Weights of a small transformer language model: width 224, capped logits.
MLP neurons of a small language model. Each row is named by its layer, matrix (gate and up: input weights; down: output weights) and neuron, and shows model dimensions 80-207. Each number is 128 + 32 x the weight over its row's rms, rounded and kept within 0 to 255. Numbers have three digits each. A neuron's up and down rows have the sign that makes its largest values positive.
After each neuron's rows, "fires after" lists the tokens most often just before its 100 highest values on Wikipedia text that the model never trained on. A number after a token or word is its count.

L8.gate142:099108099086151139133154116088134070172155077099114055089160091105179129149158120066145062128110180140132114099102144182166150107168120164074151124149178102161075136165134111139117109095109139128095203111084067109107079129109103066181106182098084084124111055120107129172156150036153128147117108095155160168159136144058196129108124180121168161104186121118105096140170092115055151133142
L8.up142:141110202090147215119127098159099078129108082131151126138091118139106097096165105103114147080158093169108143169135047057102164115152152151095102105119135145141111146108109123067087135178086106124130078113145128177099106163163100090113101151116152137172124153172188163226137138136130139128093182113105148162087147175165112147154135073060126141104124179132098104145106189147151163169120
L8.down142:183142198148099205079120129120165157127108116158159126211164173077119139118104106156096130172053167059135146134106060085149102134108132134125169126142153168104081142215095129067119125177142144114144120144077129121132124113157109116151134177124195095111147099132142138151140088142166155155109186077128120110145129121146165195140141126088116103146112161154107119097107153086142071157171
fires after: " " 69

L7.gate526:162103115064172104106108131110128086158112119155167113086155105146153112091102150172099119114100087096144033154085173104153115126110057062147174074121081113098117100173156142150096139084160104134161160101181108142156098103178098141112118160114083088074166122131113138163156162131149158135160092173126161138163127103113158102127124123113072194164094141237126152184112095156105175125150
L7.up526:141108092117183156100093207151207116155123166159181169117159134137121084095140083160140093152144141164152092097148203106089111167126080087089145114116114127065110154134182165104202088153193130151163084055158088158103073140118077096116139090103108122069144142130137147176125094163145110096113112182165101091146151108127170111135119146130139116119162170146150146111101120107144229080111
L7.down526:106109082164125096194141127125064123179133139122229144111170141164110135103110142140151120111155085140104161126134043109104160166111111140171097169083133127090098167108064085166121126176069177125120143152104105121170205145066081151136159087165098139105151102141143116117140133171077130146118148114149124101069136130141166089159131142176131114118111159105105145098084108125153108178165
fires after: "\n" 39, " d" 14, " c" 11, "ric" 6, " met" 4

L8.gate369:119106158105151123143149091110104140179160148136077058140153174115122126129166151172096139127154117195129160129128113114178134169126172129034099111114133135138111117122143096129153111081102076093117144186087143120176179154100136155126121114055122170133068109089145125098130141115103052143107152157158149173090176118133109150172158181076178117079130095079117079121086150158114185158144
L8.up369:116136121107141116127109127107193136141097125152169074120143187122111093143134154189066102117130119126150123109119090121163147147056083141111092139122156112184063060095113129084119042161111131081121147160084121160130100183134128158127117111111139161149135131143129139148193112190106091106179138103126190215071126102130121100169074125144143131065132127170134148124072087181118110193074
L8.down369:113140122134098162110046129132098163135146093170179125130082101135165119145100089147105097101165146129168131112184172118181125080111162105123032082116132110079155138173102152156075083192182082151136104067068191151123143119126173178164096144126174191198136120194113142097127081135151121086148103105131121085139110082131105099154128082136122125088113137089160106145115105149163127132104
fires after: " (" 28, "-" 9, "–" 8, " |" 7, "×" 7

L3.gate58:161132137078141136122165174078127154104148124180022059147103069145100172184124160113119111168103181093126080076148117080137098158131174161115148178191106104198153116158149144154140132082138088153117149097123119094105151134134126144049125126140118103102090140140163189122069113125122129149174111095129122166137109158148113087155110107143127050139081161154149122138161103114100094141088
L3.up58:143140183135149041141151109113139135133192082140138144095106084120131142119157132070111110133084163133119088144172111118120156136124197098141232121111106092160130102179148233101129156073071156175073144091112123102064138130137148153117107152180153089129120123179192180187080082124155135057168119128098153165085102136133096118088136121135146096119095112152135160151174099174076130111102
L3.down58:089143142191157085119078120129175161138131130162144080090160059108118118142108113130144200141111158095139168068071058151148154123143114150129126122085089150110102167078169091154135161188134098094148080067109134084101085143113115138131121133075116103179133113126145123109165139114050164072130123087090138121141097132132128203154175121132135154135081127111127128103119169133140149111139
fires after: " A" 21, " Ha" 19, "ma" 7, " I" 7, " pa" 6, "\\" 5

L7.gate192:134143111136127099154129105143110063181159070174146121092093078174141123150103210061138095152148070152135159132113157158096113170151137099126154125090153136150109125175158140102164104098126095145118180133092110153157101177142085126094136158176133053098181154181116105136061128105166150174126118109141078182180069070110203129085062146127155175088163073131027131135149158154077159126142
L7.up192:175118136107165081109154180149167130103103160112165105083170202067176138108138154157184059146127176059157119135115150147112125113111117110082094145148169090147114146126102109130094071101113172137107139137169048157097153162133078085203087114148089145114113093150168135105167066128123135106121141114172140160118133125099163195166068077115181120058111098129139149106116104107047125098098
L7.down192:168118114153151103148099149116134121117114173110141102094088144105158196121110139137077135114106136144195157177129108149182117060142107099074101127147115095092174076114126091130153119149105120107087127159163081181086168139202102131154107112108099124159139079119114153106126112101130121127147137072143108123071179164116154104146172159142137131096094159139182157146107142159109168157078
fires after: "M" 15, " M" 13, "C" 11, "in" 8, "G" 5, "ch" 5

L8.gate354:122143134103095127136087102076115147136182141103168074082176133142128105106137179118099134196126115125093097189111147123173140126222145173084150156129103082149087228157116105168072114106102114129179158070148069119160113153151086128049066122176093094129087075153123137104125189146201180144175160186131147152175122127124140131132193120121184052095160109183167105144137164138129134159192
L8.up354:084154119165104186119135106159110170142110127108089188153138131102152098064179090108153104117170152151152064119137154135162151145137162183079064136135085105098170152103112152083091067086105121055169112108179082145082116180139112135131178098153133085153098156047148137163152144080096157134130163139084174132134116101084114160158165160123177066133118090115103110121159159080139149138118
L8.down354:182134087134096174149157114144141137131132134179162132157118062105161119097136101148138197092139111141173146049140180129124091085146177070059129138093054132113128105105097217120137082134127140138140197110120097123136101123135112107156167137129144088170117096138126160150112059111109156143141137120144147112129057137151103127115123131125144110131085090142094118130100094068155155109143
fires after: " " 67

L8.gate502:115120077103144160123144114120127171148130120108109087131130166160152122161121145168145122170186114138063141123111175165147112129190112097092160167165130131136160133137117102131171146132182067109113127183186140129147120158145163116176197045155126067155124109157125101135057081094158109193131114086113081150099165143109201081111166154131135106107153109115156131046143122097183142135099
L8.up502:194106090137138209127100121164101096063133186154096108114105139090108122157160134126116063133092161146152157134176085155113157134125143159143091131141182102120094091156164132150152114085120172091094130099158091130135143061111085171144098195180151115120101124132092136133078115119127197152162124165192132154151129142189151117095120061127157146123154127116103111119085109140127128125125
L8.down502:149196128100153065154120138090125157188071098112122105153095115160098190108094118186129128114126156124196133146137161183192123140138114068144128159186160171171131153123124117165179135127163091156109133176056089098182133175128144081129120060109153151158175122118111114120067142080109136162152092112166106112141080157161140188115132130134159066069175127148170163125086141173164206137110
fires after: " " 24, "c" 11, "ad" 8, " re" 8, " Ad" 6, " Re" 5

L8.gate154:126105173094145072133182105151131189138107092150110048084103074163155145118139130099140126168152148127120143098061125185136118160160155136088143080126134126167070201191113076171121127101152137159132202101066108124124126090098188108122143157144099126142110167191068069123086133092155097135107176175151163146133164118112135061100120170138188101080123133164145098103115149081115101110077
L8.up154:131159115138193165172184133118068084095124127095130113167154108142120133126129176174122133173111205124131165116133177159116085096139132132186079137125181163120095130136128160154106164141144107239170114125183169169082133170127180142168174122132149118125092118155121116100141130194117091132097168121095098086175112148080043182133134112083080207140123139128150130127107157140152170112128
L8.down154:101140160151091171102123147093144183113175141120120139108117048169155161115165112135134088164113104114190145110138133136165122155179138139133063136131183121119155144129137117150188122146147123146131160136108133089079121093110177111132084160183157133087075056143092137114112120078151103146091148122127118204080142104101144196185134129124136154124128151118164103153167150061107089111172
fires after: " " 89, "-" 5

L6.gate538:116092155135192124185120106129117044139200156108175134097087120168127155187139168115087127161130160097122125139136143105108142139164124030069123111174206126152079141108083083159186149156074069128150158177176113093139131136182138127189132150209140125144139098106106150230145142087079131130108118147117141113101117094098133100147161157159165195155146090168133103115111158087125161113118
L6.up538:090119145164137071125063055127100143090195156115124148084105150087105177094141173190162184154133137099095129101160119161197177159132132136137175140154201099135119074133115097150123116142130128158069121148086162089142114114119135111150100149136112068157174107095191101196100071125146117123088142199159169168113163148098145157136116150148164090163145134111098093140081146133110138111147
L6.down538:133173181141106145140128169055176133116084136129090158169122133153155112147116128092185102127156073117149101160141096145169107148137097130152191128150096152103140119097113103094139132093121134079166094125180048097166105138081175078122094140096182162151086138131163131092122163129104142159127097182121096128126157110176135159144139142113092125099156119129148068084136146101130144145073
fires after: "c" 13, "on" 13, "p" 13, "ad" 11, "ce" 8, "s" 8

L3.gate75:112117083170117104118095135129105140089110152119118104148172129142142066149092128098180096147176111165106191114139110105154031082186134102157170098086141142138114102147152108174132096133159178136086138132119125167133049166166174098144082117137122162129156172148103187128193151168133094107101101159132153117124160147120155159146115091114203094113127187156157122093082133131114190128070
L3.up75:078125078133152091128120143144095116110131114106117136175087128098115088157149099079151173132131101113136148114101119115090130061187115081100151090115150184095114114170085082142059085138113204086126101130110140135103122130146106078108118149125116078078119141099080092104189137161173094117127118133098153116106142062126123116133158124109114134102108146086083123102104084127141152135112
L3.down75:143174133081099072135094138142185089111112105166134085145110137097131082167083090094185131138142099142128171137088080120125102095132129121147181132110151193118082096131113137161145085133091189127144087139142149168164089110102140115109136112084125147160149088129159190118116097197150133182138113110123099136145138110106196203091170143110173133134132111119099133130124100167081180128140
fires after: " c" 25, " b" 18, " de" 6, " g" 6, " f" 6, " C" 5

L6.gate366:205188092102142113149116177156067088144115113110113133112148112140095136109115153158146095145158123100094111096125132153142144135093110154144102128054157128107135152171115107148092174129104167103115132206174110140137141098093133117132114102194149084166157078140100134152122139146115047156094093177064168116074091095117100157134221129126157141135120181100135113159161114137167098105120
L6.up366:128083054137123159161132104163146132107092068133218153092115114137117093110063143178145064130176084072137140133136062116098135095155092141153098185128177147126094145122196126132143138174122147131141166145160151151127168111172100134128141162135133088121166157145092193056145130142112132137097107171074169100153149106111115125194079102104141146140196121153094111075101138131132141163132
L6.down366:084109111144106158153159131178120179176121204121115143150163090092142140104132125106086144142115105159109112144128153095093127191097172109119164107192137113136122146146136189102125186094211129175089074111074159047121119130169141113110166142138132138102122084146143101190112098149135137140118157123161061110156112111111133127168116107123118129118147161159151122098108144135148088158133
fires after: "s" 31, "f" 13, "vi" 10, "sa" 9, "ef" 7, "w" 5

L5.gate204:154095113122089137129176192084161063105097110138144100168138113134145117157089144104110165139187108125124062119121112102218115134073152107151116092152165123142084137138084100152116064091167203139147143153108102080148171148150138151157074143109112119080109108105101145169130170177135132168133142174215175136117153099101117071135120133157131157112136143153064095142131198121140120178133
L5.up204:109104090152068134061161146090106137108098102167135127178118108127126047197085106132189132121154122166151133155189114123151093132157115148194141082097106105086128166114163116070145160138133163151153137155118135150131078122168128167119109154131117109066102157092108108145135201180132121154157101151115136063093131119129116121103138173136191110140103125145080153174152178186116159132086
L5.down204:081109043131161156114117140086107195054076152110140150104132117091095067156121135105129098114107104060101073123142164102083101147152084140117138079092129162069120105131137065084108105168131138064105143146101095131124163119175186126130128174112147149150151140153118157111154114114103142115132047108107072103137151141143104135117151128139158118137124160136065082134063156114118106135109
fires after: " st" 23, " f" 15, " h" 11, "ra" 8, " St" 8, "or" 8

L5.gate86:148100127164114126087134156090095098211149153153125108174125107166140153114111118124142190175066177080086118105150125114133173144063169173123123086125106164118037123143087131153127116090115115077126072166121092123119103187155120083080184182152148166092099112154139116109192151126117144152128093131122091131134170100140103153190144193081123147066141127161140137141159088076101128164100
L5.up86:173151114149154084166165137090152084068042094065046149166104152097127070134110131131072114152059074092131164125112115074151101122144100166112143125090118109154151154158085109110114182111161113105156142139148120097160076094122110121119088087128128136158126136120142170120147156156120114134127188137096157094136209160140183124090150139113101155157130105119140172058062121145152136082074
L5.down86:134138113164130153102106122113115105130158140112155076180132113174160158134121107166107065106224092174082096116130095202073103110070135150103160159172147127153155115117098135134114149102130106109194125164147133042128101129126167145110117071138132104114139108138098075113129107124118110146072173149116090123136118118164126119099164146149118094147100128134122145168135104082210138130118
fires after: " st" 33, " f" 12, "ol" 11, " cl" 9

L5.gate460:100107132089161145163212139071105099147141155155128116098124143099111206133197149128064161109227166140162075105148165155117154131098161162118165159142134113098063143085147132087113134086133140103125155195138115102127107120139136125119129135175147129085110124135207126179199130126142154160147113166107112118119083144126133142130086138133175108132111106103063127141136179123150083115176
L5.up460:099105163092200143180146124048140141067144099146146158120170133118164156117131147136102121146149194118153165096151139147119123135144130174102169156132131107136075079106138135134072154110137098073134169173116102154120105123071102138098074129153154135127116127182145110121118109109133167154113110151114180111083113219128081165138060089135183147152127162101096109141142113178130085130169
L5.down460:087091088134126091179123114124147091071138125141075153176131123108117131118125087081078106087152131155146103129106143158088129137129134109194124123141146068142104118062100141130139119108117153121145168116156092106148142151125110152181199148104107070129186081159154113105108055149148142127136142160101201146119142142128164091111197088145175091145084097196186094112076162177109091170146
fires after: " P" 28, " S" 15, "P" 11, "ub" 6, "F" 5, " F" 5

L8.gate52:186161087134091094131134101120077123117159121103077142170131066133142103124055145113156101145133152150132113074141097087123160179122088122134150096066119108104078091128155102146104203164162153091133166172173135135159106139123137075078124167138098099126123137144137149154122140127058126170187174163172108119148120156111106103120215111166134189115166112100103081077109178084165172145137
L8.up52:187100064142133130082088137120085160082107116190180173127148126162099147129111166095183163131171114115160158103119155106190126141161192116134062144065160153098127143095144097122064141111130167129126125152143164119094124145100036083057117082127184096110146145153107140162143079127103156117194139104109098106106118135118146104159100130140092168113069162206108114142107160133069075143170
L8.down52:139112072123146138184092169083164134122176138057111069120115118104144132072132143108139095138115137123178126115153148082131158157144113060132163107134113126107089143119185141161122096132142089186077088078137082129145041126130104141086146063086104172152114135047133167117147148111160082122134081090143126144091148168132117134144134069059127119191124136138149093136120084159129032133125
fires after: " was" 21, " is" 11, "us" 9, " W" 7, "s" 6, "w" 5

L6.gate553:155155098127075113134171135149147188097122131145101096124103095156172145065062126154140189160170093186116125054144117112119151164129152100124157110113123082114103059137037134114131184151113160123147133194140101124099171126183128123117124115202111125155117137150146164180141152095160130092186169142135156169126164141100180096191162072119123139125104127129191117135178109144071190176124
L6.up553:100053169136132136173069080122067139174142168119143156148183127063093118161115126151125112139126114109175183156143155113143065101180091092158191133123099123130136161169145090160145145080093160180151168134145107111101121066069131137163125092082107143126102209121201143147170142146089173121115133206131110097155147096096093175126116075090151179146121117134127118084095199168082069117132
L6.down553:064146136187071133122138162133116167170173107061093125094088114113176073103149114141132172126200137116162175095198131120144135130092136156119101110109152130134081126136076111149155161167164137180095198082104105107051155100160133167130106158138145160091099136151067161087111127136193138108156061033105097110114140109178113153089117106046150132160127068172155123151172077087117114118131
fires after: " w" 20, "H" 20, "D" 12, " D" 8, "w" 8

L8.gate244:079171144099121148097143079099076174074226096099119079144148051170172093179168162102066122156120087168091088176130190139150126118156090133079126139081132098219105199115109096150129168122102129132134199133092073115142132160075150107125184105130090149108104129194107081092127138089228147169131146113159175108139121113110167084107141146115186087126155111137148112083109141158110182136078
L8.up244:084145116153135145117147114173180112127139158076124065124122171101135110112121185124116108144085141105130161122056158128107130090087129188114109141063122120114117126054077167085156161169097079164102103120125112143092137157158088118163191131134130146082142229167152107110110165069158119143106107072084129141088141109143103140160064127121106067131170156187162123171127152119056074142100
L8.down244:138163130089116147102092131130152085139154123190141138135095132136159092172063148058151119124180194096106135137134089122140161166150135117120120089119167163076139074079117121130182091114164165130156082123068141107127114139159180128054160143134074101157119146146119097070114140143174158113103146089116200142114125128125194168143120136118138157140155173094145166147152226095172090144118
fires after: " " 94, "-" 4

L6.gate524:138137069101136124127193135115162129149143181107102157103114134097167143094156164151183180121107100103111079100132146134119163161121145060142121159142194102157202095138126117146102173166088165138153139168134176095166171127136133085111224168141143100144149141095082144126087108116099078148102148126148134108121179136092123099144192177154117052146111093114204117079102124186086161182093
L6.up524:120141074142144077162130105095092170123202144115129096153115117155120179176116072107126148110130138138145131080080174141147142094088089118109157136137166110133089137076133143081081131197128161097157124134113121145138154105068105163118108109142202113124115065106159185178127085148123079129155062098181157177133155104129121157189139193111118157123142130132133107136102114132064104153131
L6.down524:123159126138112096102089093123144111115045103072085146111117133101112133022173118094176136150042092161124183114166120145156062211105139151111163115161134108097136119158140157139131065110128186117115113115070158117192166154140146126149140154098171216125153137086151090165113138080149113148134165109149133088145176132171123147090128125177157082130116148134112114097125204143116096191136
fires after: "re" 14, "ff" 13, "le" 10, "ra" 10, "pp" 7

L8.gate217:189160126157173196173127198101157151180150210132105162155054126098135144117144119110086173154054105102118150082168147139116144129123129153115133083080128176090152141151073135129133136127162091179115153153121131114158158138108071172108089129135114083165128128054090106148068102120109163149085132080164145169123145124071111119117121102151175096093119111136151113133173137096165109118113
L8.up217:138055069163118142141143141129147091143152093088128124197085110121155100144165082055107154150128120115127082111146117140135111116151063127116131120113127174164123125060109074101096141140148039180179173078210109202174139105144122175130091122174163119151133123099132141108114096099153142142158149113131045182108128118119120120137083089107082102158157134122153119143127174089184152133164
L8.down217:137139136101117092089143127094139163151080134065131153106169196098146113102139176150111111153100167148070149105078111117135140180087191089148104135176141061161224154077180185173082139125164145134104098144136164126125111192165145143158127133176155145186060171121176157120123105122128136167119088117094151099135178128101127131156038160112135113122110101124153148132093193185186109179063
fires after: "le" 18, "ed" 10, " Y" 6, "en" 6, "re" 6, " se" 5

L5.gate469:169085148122124143130141177163104046148141101107132083177119148180101111125105172131139144128094108184184082140100143132139115127042110127092119087144168131080120180134134136123092054105135157118133052180120122069167101122088137085112049104100117190136172175135081174141145173138087102165121145098157088195146119130054107126107069098117074149084185122120154142174116084092113083087118
L5.up469:150137129127119109175124170177140122085102109093167076172111095100137141176075109135113153141154109088122085160108130124117134152126171131134103105118113112111107138169090151113131122105154130102146098147091188080098043107103145144129174104078105123129143138165162139147089073144079104148089133061107117158082163099140175133098073056095168106159099179132080159058125132137161157126118
L5.down469:074102107136136137127119121114117166132141157119138132097101097166112096168159145157094074178056165172087122150073093118078149113107152075091156127154132142098166150053125134184160134134149199146094099124105110156138109142139171143154120171128125082127112096118164123144095064151124108138110108193149119139129107143067193082094136111120119130140145112161113131133222145145194185152104
fires after: " f" 37, "ol" 8, "and" 6, "ig" 5, "ic" 5

L8.gate349:174123175100168123099173088085136107126140168094100123100091063196126163188146135155190175163122101171135131127155064072138113207093133084094161178125073117189129201156105105149163124173107141093080203172091126142154156149155155129167135113139127107132154132125138092135147179129124131119122155138094107140105130135080150096078054189132165142131209156146207117117134131124101118153087
L8.up349:198177075146076105122110115106159246119137154094111142163104110170151136108080092080154125134116132118104148108141101131086130171087104157083094098107143061141162145121109164095131146152102148119136131143143114154117136181190107160102136116208150103165131102157093116117081148113077106118054164052082122185117109130122120098085119119100148127150158103140168119113197158143108069082139
L8.down349:176111074200084126129127147093118150140158102066095147132116152195157066147057031077136180075110099162150105122142079087150108166153130158107090100138192084083134078138135130159091144179162139094133159115172106106142121113047137154172153142139121090125164119118136168098131108135082114163168145127094160109141135147075136126148161154125157139100106129090131136132175117134143140101111
fires after: "-" 19, " " 16, "," 11, " C" 9, " re" 6, " in" 5

L5.gate457:101160164132102105167195131105138091154143211100063127063163098115067155119120196164075129130168134157131104157201109092112089142154121146099096154119159132189155109130226116154153116120108134081103087138095137151107099075096147169152151166158112115163111212128184099143113088155111114138144097171133174113111104107139152109119118126146164113122116167113118099126127157154113204145109
L5.up457:131052112147082157120115163081149135121109180148150108125119138089135160121144156159126079075110159076111100112157113107157063162080157123117156184115149103135149091131114113167183128156152162063136142147131098087142201078111138143114109123120194128162154156134201133162070121104078103125177086132098183106154096142106140125057084148152152101138115194152164152137149126129085143120120
L5.down457:050118191115153161101164067165155121074126101193075122110158138082117149120108173075130160158174077118130106122059122148147101107148124144124125124191100098115146168140118148164145097078119154130096115089064131076055078173092087138145158135146113111100087141119167131099124073127146087094100105114183146148071118091092107147180130184148134100118083191125104145144079111114154098097151
fires after: " S" 28, " A" 19, "\\" 14, " N" 9, " F" 4

L3.gate257:107170112096134108188104167117077133125101148114129183174150131116133152190088096112097126143103115093101123162108130098108127143150150177088165128081169145094131144134091090129148046119122173060161161185106103092123187141126122124169123169137151153082102111153134188154105149150068131154146184112156099014105186113126103110115114150184139146119139090113143111137101106130102078151097
L3.up257:124119148075096090140205170119149151090133125180071092118125159125095118178130067126109143110169104133107042135139164117121155173132156123075142095130149124085108171179116123124119149134131136162147196135143106136146161067067122102148134104166104076100186084136144128115147112087120131134142117199121069090112078127135099171120101120159168127141130130164142159140087118079138088175077
L3.down257:106105156113159156160093162106098178100076103083091119099096154054177145153150155181126153113168166145079139142130168118100139160142141117147075103066155123134155181095146124131198145141098141105123156200137093174154106135082065103148119107129152141096137119165206081116107147127131159212145103173081169180122163143119128075145145122134116090165068127132145074184076176094167102170124
fires after: " De" 42, " de" 33, "li" 8, "ic" 4

L8.gate508:134161087114144131122142100085110146080101111099160057130181076120120078107121178091163070173102110147117099111094186155132109087140145154122078145123112116135162159202071072152120114155124160141163147146086050099094150140143110165096133114147182108137138087150136154129116182057115119150098134106156179114180131183131136063090166143097112111069212148152142123141133146104138116075108
L8.up508:152132173190114189093116091157200151135078145153182136133100117101137146151152123087207079159126092121127121182072122122078110038144158111082061125123157112149090085111165126098139147129167171105120103149074099121096041107123180135149165178121078170114155121126111149118093144143188115116079121157118100141112120111178097085109172136148142134129110132122133111112131156089132140123147
L8.down508:142153131159158128090113107116112103084130096106152115115060102120164115114142091074086127123103140130133076124106109144109102106169096169173109126162168104114140174069115176079160158177202126104060133138123157199107131117112125101136127128120157130121127147089077141108069114128156171152123196096069188156118176100105141174109163123099143132122135174094110150155122126120186174108109
fires after: " " 67, " co" 11, "e" 4, " be" 4, " ch" 4

L6.gate255:108132121089137057109146121093101116205136162132145101082101114150143128170143133129101143171126101114105156121096114085127134113143140152075147096115080187070157132102160102139150113142170122181100149159109141152137143105159109113080102106155069131153172126102158086144176120073129093129129136125189114073163112128124119069185175185106159115123158143082143092090168107116132096166134
L6.up255:137109119199094101112146154121116110128142120046159123117138140153162143102070148191157177092135141170132186118114154166150152173149158114133137180110109136097102140083078070128093109177168153109115075179114119102087124183135095117142115114130165115097147117071148119131112106118160172127176106122151051083074136054088175211164133129127077108071089128145145112103141110169123057130117
L6.down255:191155064155091088139128132113148110085213104111114100146139138110115117129136120158133135123162111105160158150086121135152108088115074072144199098087092105154093126166116143139087078182149182166153184137142162215123137146137125124168095149163097156159163077117113085101189090108137077152158090092137065072149090133118202145147182127138075159089145078141162110113080142123109111099142
fires after: " C" 13, " sp" 10, "c" 9, "or" 8, "C" 8, "ar" 5

L7.gate548:094147170105182078068114119094055096145198111119134118112118114145137119131104141159109089139147167128076132184211117143088157075131128092124121138113097154203108157142106165121194117118144131094086124117068167180123114120091138196084170142176100145130155083134145107130148067115185147125126100085067132132098164142151165149108099127089106098191097032106136153081045100133063139176065
L7.up548:124107122104099085071156146094118132136143145144118118114162032135110106125157102122101069120102128073091145186119152138107129091118115094132150131126155126109099127097128152127142166140149143080111162176133115138086088071124152134066133142118078119152140094150174100070154060107173078093113128106121099119085096126070157116172094129088135123101153143060125129072167160108059136132113
L7.down548:137083150116175106165172143186130135161114112163132154147114123137173192104150137135098138147176089147135106094138109148187087126101170140173087171079098159136089120142112080081157164140113151127133150109124098115134164132155120111073124105100159045171144167124116178145085166134130150208151143076135133140110173171108146167064168141182135075072111117100088119186105113126164181172100
fires after: "C" 19, "G" 10, "s" 10, "S" 9, " At" 9, "P" 6

L5.gate574:126106144091111142116104078093019231079140125178104112138148071076178170077140110106176097128107149160109131165157123134124207089135120158165129098139086116093141148167082082078173128127128128114127142016096106175112066099122102120088116125137083077161128108115062114158110133100168098147177160116133187104116142162136149119113092143110153173144125097134138124206163164164124131171153
L5.up574:150111152098082124107118147142050099109131084190075130145128140166134179090124118136148113107120137143103149124157133123099137087094177177213124173115114170104091150089075078112108124089104151117169148162152136182033146123082109099071124090071122069135113122142102113118124149118154086129148165115134216099098140118175023117082131129039095137136094092132156120161155168129118111098157
L5.down574:166143129174112148141065129147149135079108111171090124095096116127092138146096101116121104067132175088145148046124089130170066112165117119131126179179105161138079093077127197175148109151065145111137159165144144118115137098145128097098130072211171185123129126134161169083121085125097112115128133104159117146151140156137141145117120112083090133113094149159098072111160148110116128113119
fires after: " " 31, " K" 30, "s" 9, "K" 5, "e" 4

L6.gate385:085192076167124053105114119118102159108141167117108095052093114116093097128164087149144117161169150092156140084135139047145156094131123095107079184105116124142149163109141112185084106126148115108165161186160093069131129092096143114103143075145061160128149121042128165137093140079111143168149146128155141103086141120131139097139130144157153104116126161148127092068129127156143077094181
L6.up385:129159122115109119100131140105110065048135147108166133118094196148120074163116135163044109159146122119189151147068165088131118088093137161084099098116097150096153190115120101123205145117170121095111153091177095096102102078143081141173097097136069156140185134155140127149174112163076122159127140123183147128125112112086127164088084140141113131045126161077128089150119089169122122144116
L6.down385:150122119105096096079154096155106111142142196082080080135145135109174069084131132116193084097128167048140146105152116173119168077168103092091155143127125138162113168088107069192081134153108171198188107152209078093166105115121125116185126151112072145115140167119109144092116086129132140132105103131075154091082148146162115087136136098102180126165112107146193112115163111141085091109100
fires after: "il" 18, " At" 10, "fin" 9, "ur" 7, "or" 7, "ar" 7

L3.gate99:161121186132145125090155085088108134131122158078145115117173165137207109143106206139204103163073145150127137136111131179177120123115165153146095123183092119162108141113128148089155177143101082108153125143112140190158140141139095154125167172144143143136152103145107149140097117064185135116116095089127102086123090137129170141106108143141135122130222104097106121123148140124118123158210
L3.up99:103111154094139113118123117126111087081152161100199117138182183138178150127094160159173161117076136159110127126153136138123183123142111101120144184130102167176106055116192175153146092157142151089132130132190132168148096182137081102210157075145131161131178098140103208107097120115143144091111078103111120130092155152161192166136141178161124099132133132098119111090095162099107125136077
L3.down99:161039132172135109096118117184144150192113133101134145165111124089151150086158177182128108135078137124125168084183148170145074092121158062164087140138135101105127060122143124111137141164191111106120091140135130090160202143129193079159115108150107154092140161087164125097125148137126157037137181174120109153130069095126125162201169134176148088058097104113147140082095181111077127120172
fires after: " Ma" 30, "M" 16, " ex" 7, " pre" 5, " M" 4

L3.gate318:104141091090127079157123140103124120077111096122163105127122125168152103113058100085071154155129097153114109106067134088159090141117139163133181064072140146112110087154119092144136084161156104106121106127136107062167126161131072063152103123185150132142136063124120132153190127199133127143120143148125135142106198136161140174135144108094152127065114114130094108153124115101128122106095
L3.up318:120145128128109099154204122097119125120099124143125067100132135165139073151091154111153165139177118160091093122117119095166111116107223170111161145088105128092112111172047094131157131168086143119121135150147134128145149117132147095107078137074112108119158124125126166188226171158120148127163143088106147121167129089124041152088070135126190083142126113158097158154151167125112117156185
L3.down318:107097067148106094153077089080151143042126123067151118111110089085125125079129140098092113119153118136149092107124139111136140137098175147126206125110106122101174101102086149111153164125130175116138132168130176122134159136083126087113121133082081115141116159134168109159156106154095125145146140163125080200138121114126070108092132119133122069110209155129126173168143110106122136117086
fires after: " st" 25, " St" 21, " De" 17, "vel" 8, " de" 4, " f" 4

L3.gate508:104168136174160128104122132174143116106081116139087178140145095095104170086128154130151152111124139134156107137141141071113061126094121098102161148122123125108140105124160114120109129112115203048172128130128152122100093123226150119140158150150125084119105148171062151170079151143101125119223159131143109198106132122169147114141179120169143132093089180193145127161175128158100098057137
L3.up508:161116153169062101107163114100155116176098184114146098111074055119148112114118135142207121141153179144149094090120092170140118173139149112124095106184109106169130147132148100134143143135104118153072130158165183090193169124159117154126127121163168183082140112164153100108123143143143129099073128129184078097143130122110127116143129107113143114094083122177117079132191158130146137145161
L3.down508:102154134150127131118094119130113127150145157153154150121154089130122101090073073102104116038163087133137078130136006092129155198128184145145096120117206127109142111143161112154131127123159071086158081129108139107064099172102120110157070127137176152105105128086172161103138132064192133104147116109113168159127107114104056087117100133077089097137117117080114102094101164123167139148134
fires after: " re" 22, " in" 13, "ti" 12, "l" 9, "b" 8, "leg" 5

L3.gate391:137153158100128123102103176097102126170151153132130119177199163169119142093084134159164132115110137086170102171114157152178055155103123120153130105135052149146154142233086137121048114112171160171151138132149126126134140188112115119114088150174120173104137057136108120119075155069131128143121105122116067153134158145091127142078134150098100139132123153095209106135147120102075091110153
L3.up391:187111095098117148201166147105150066103155174097141133182133206156154147107141109125097104135174137187112117150140168134107131161190177087125151120130111159124182123131064134085145143145156146161145105167161144126077101084125115090194130097156099167109128127055149181094150070111129147114133091069140120111170163145135145103091143157114075137094069126134104058157143129098120083149149
L3.down391:083132127184104115153166125122097146127095094156182164129130122134107145152145121126195117100095120101108097082133127127110161123093054112085146080109180212135110134141080178100122155120165126124112107118132089116180157157149106103130102102139113116160079052144140134174144114144099145187133182104083151165132091073151145124161130110204113154118136073175179132081057126106141129122115
fires after: " fa" 17, "ft" 13, " comp" 11, "se" 6, " re" 6, "b" 6